config.yaml
num_key_value_heads: 3
head_dim: 64
intermediate_size: 3072
rope_theta: 10000.0
qk_norm: true
parallel_block: false
extras: ["capped logits"]
init_std_qkv: 0.0496
learning_rate: 0.00101
weight_decay: 0.25
warmup_steps: 331
train_tokens: 900600000
MLP neurons of a small language model. Each row is named by its layer, matrix (up: input weights) and neuron, and shows model dimensions 432-623. Each number is 128 + 24 x the weight over its row's rms, rounded and kept within 0 to 255. Numbers have three digits each.
After each neuron's rows, "fires on" lists the tokens most often at its 100 highest values on Wikipedia text that the model never trained on. A number after a token or word is its count.

L5.up2807:133133138167149141131131151141129123114102148133181142124132153138123109123127164164160114093119126186118146129151138124146082130146092142134134175139096150116132126137144115114165151141138155135117143096108144140094162125134110123140119121146127166134152131111159084107105140085123129104173110107138142130137105113145085081136123159109123119144172178122118076106116151149126130091105091141147124156135082132150145160098098122143116150147164152141159119115124137116141134120109185114154123118115128113108109116124104140105125134117119148154096119141149115098130127107144133155
fires on: " not" 27, " to" 16, "," 14, "t" 8, " always" 4

L5.up98:122134131128158142166117103112127132147122126141125127111093155105155155123131127137084154116086175125149165125153146131108148137108107121095128137131098127117109173190148152109139119131112131096161110155166133116170090112115129114132114093117094128109117142128112120098103094114126142137143110120180141107135150109117178092139129164135135150100130127108140076124124131127107093123161156090110123142133184137157136119130142144134131113134125114091110145063097137156148164130128081163107126163149156171115159138121089172144144133099121135123176150144142100131147169139109099138
fires on: "s" 50, "\"" 10, "ko" 6, "uth" 4

L5.up2249:112142095113100131144135145125146130137094148126109117145161150117119155153100114173147108104150137123137174114139136154124140100087093088176105180135060116107129165124142103085129180175115132128108111132106172126131128144125127095141103127121117144099181081130137126134105130105110107097136169105126124154143184143138184126120125097110102112149122150095141120147156122168097120122161117101118116144112187140148123133119124106113139140099136118163113137136089137121114067150135161139107105105141128080156118148166152156108136144145131168148154119134122122119187103120105110146
fires on: " of" 43, "." 27, "s" 7

L5.up2328:111138109149144121157135157105110102127183096162180128124144116138149126078137148173139139096110143152120113105141140114150113134116091129147122142151159107126100137141106143135116119143096163148136115102136145166148172111115141147115101140130084175120164111091135137122170178140128146131081138115130159109125116120129126096215141134089095115148138165117073105128099102114131104155123129146116127094106150136162145110129111128157077116093148180167125106126148127150109162126138097143132131128141115122115126123129146106128174160123065129073119086165155107158138139155102134105
fires on: " an" 44, " limited" 4, " one" 4, " that" 4, "," 4, " this" 4

L5.up1452:122087111113186131122114152144182098118127099155182158109178128137143162122139145101123118168119137166136125162157133157138104118125135132128140129112075133121086205156100116127181159173154137120129094118135139154128132147119127142139156094112113124105074135117160115180124156129125084112103119138122141131150109139121111157103157058125094109134125132095106155111112135149157129108120131138142138116116127093088111136124152153148136126116121170129112120112097182107111131106164147139132147118125129126097136129133118125117158145087126151110138108127147140112123156115119087141
fires on: " |" 25, ":" 24, "," 7, "." 5, ";" 4

L5.up2342:158132098102111138144094163125124090149120122145134160103144100109122125121130104117117121140100174159087118143087160096142111103123138147148110112115128190101101178096097139134147122130094136120110127125127147106084098176142114132128156071180177166104100166152156126138133145169145059116123114150144133145148071116124138121125103117074116147084118126102133139111110141107174142108128103079127143124086114133107136126102142126143137113131109163129158104072093125096102139143116129152177119096174158136117116136161137088106095138113141111152137104096100151113109135072064107096
fires on: "|" 35, ":" 19, " |" 9, " to" 7, " and" 7, "," 4

L5.up1327:129133142089149146124122134146144136132095107127135133160133128142129140121119117148128117106120115125097131148107132117118113146138111127151139136102120121130134147140164111156149162162123146151136110098104127134154124108117140176144155084146117131072088084154124099178162159168170129112114082092129172177133117133108122108100131098107076137150107143104110138115068114133119096113143112119140116158115152106151120114126149132138111109128164142156124140103117134126131138118114176115125113094140107145137090130112126114113160135120138129159145124133135139133132129155098063125
fires on: ")" 36, " and" 9, "." 7, " |" 7, " to" 6, "\"" 5

L5.up468:135133111109119130144104120123141122148115122160121118080123098140124121111116136137092132125102106147124153138102100134094169150086121130102120153162120140096153122166128113142106150187147134158118122068150124125163094151129092135140116092108097125094173111113156121138137102135127153138121084128087084125145161123111150123180110155150100137125144127169133124140127109158172149110161148097091130143168159150139144113117137161159111167102060113150122114102134123115131129139111128130095159118121174107121114101096147122089133128131186183134133129152141102071133126090117149110
fires on: "s" 53, " Williams" 6, " Smith" 6

L5.up1479:105116142156166114142101079177169108137137106130169127100152137155166139138107151107159109131124132181153129133144143121152156116156114128142145136114146153115105154138129122079124137155144100127089138112130184142137156115167180104107093142126144103121144160099115126119179112172079153149127126117130112130168149115134170114130137123158128138142143147135110123110150099155107138117174139128157096137121147141148132110139102131135114137118091124128092101126128123111150146119129155161133123152146175130116114162128095169075083145140111156130145143109105129098146167096110118167
fires on: "." 25, "s" 13, "an" 8, "ES" 8, " served" 5

L5.up24:129156140137181134120139138168139114098096144169142082124169076099109173119118105138162105150165087148093123145104118143113150149157141154116162139136123109108108129128126137115146128141112108136136130106143166122149101154108129102155144132141099095123118166134154111144116181135183109144120132100111126140131099142130135169110175118132156130154115163134130110121105118091147161145198106145146132159085158133174179112124141158132153112103168120138095130141104144089161123120176114119152107107162146135110130127108129108131138131148103177128173152132100132120142174121156082140
fires on: "," 39, ";" 10, " with" 9, " to" 7, " from" 6, " than" 6

L5.up2355:092128088137143125121127127163154142094119117151089082134122138121089139095124108156163099163140119174157141145117172165156124163130160111148112142130091165123114140108163118081158117167148156157159126110110100139122140109083093132132171104103149143109151128151121131094156167091142094120151126164106124149114164132149149114106098135109065177152126129096108077158156112141131182100112099102113142143164161163080149064136083146121150175154139137166127136085104136146110126103139132159140104071075152164146150142115096130092096127153129118096130153129148113107129104137096124165
fires on: "\"" 42, " to" 25, "," 7, " the" 6, "}" 4

L5.up2050:095108129100150132133121162168155128093142129128117128140153110123127125118115162125116107128109142135084157163132129137106102096146109122139152110128129161173088139111143175140154147184151128122127094129109149177175148129118119103147107102170151116147117110121161122181111170130130141130078155125147130151152123124122117118148146113143083146086164148116132144132109128129146142127086130154126113164107177155142122146103129114144109084115174102111108117130094117131119110163167142082127156121162117096139129169172108137137134109113130170088091162094124175161117114109127120132
fires on: " |" 23, "|" 12, ":" 8, " -" 8, "," 7, "." 7

L5.up1293:141144093127143130138124150118145123154141114149128117119146100102143111123119128157103160121116138146152122110141156118097109163129075136136104184152114108113155120155110137120102132121155144127109125113080119127122079154128134147126121151140118131060151110164094169134149143126138121140147128120139118133121152151169152108125107155125098143166123135121127136168155098121143110089124129145135142154110107127113153162119135160129110090156124116135128130113109105130156127127117095166147124124117155127074112113102181110133131142128123163122124128130161193096145104139095109162
fires on: "s" 48, " artists" 4, "ers" 4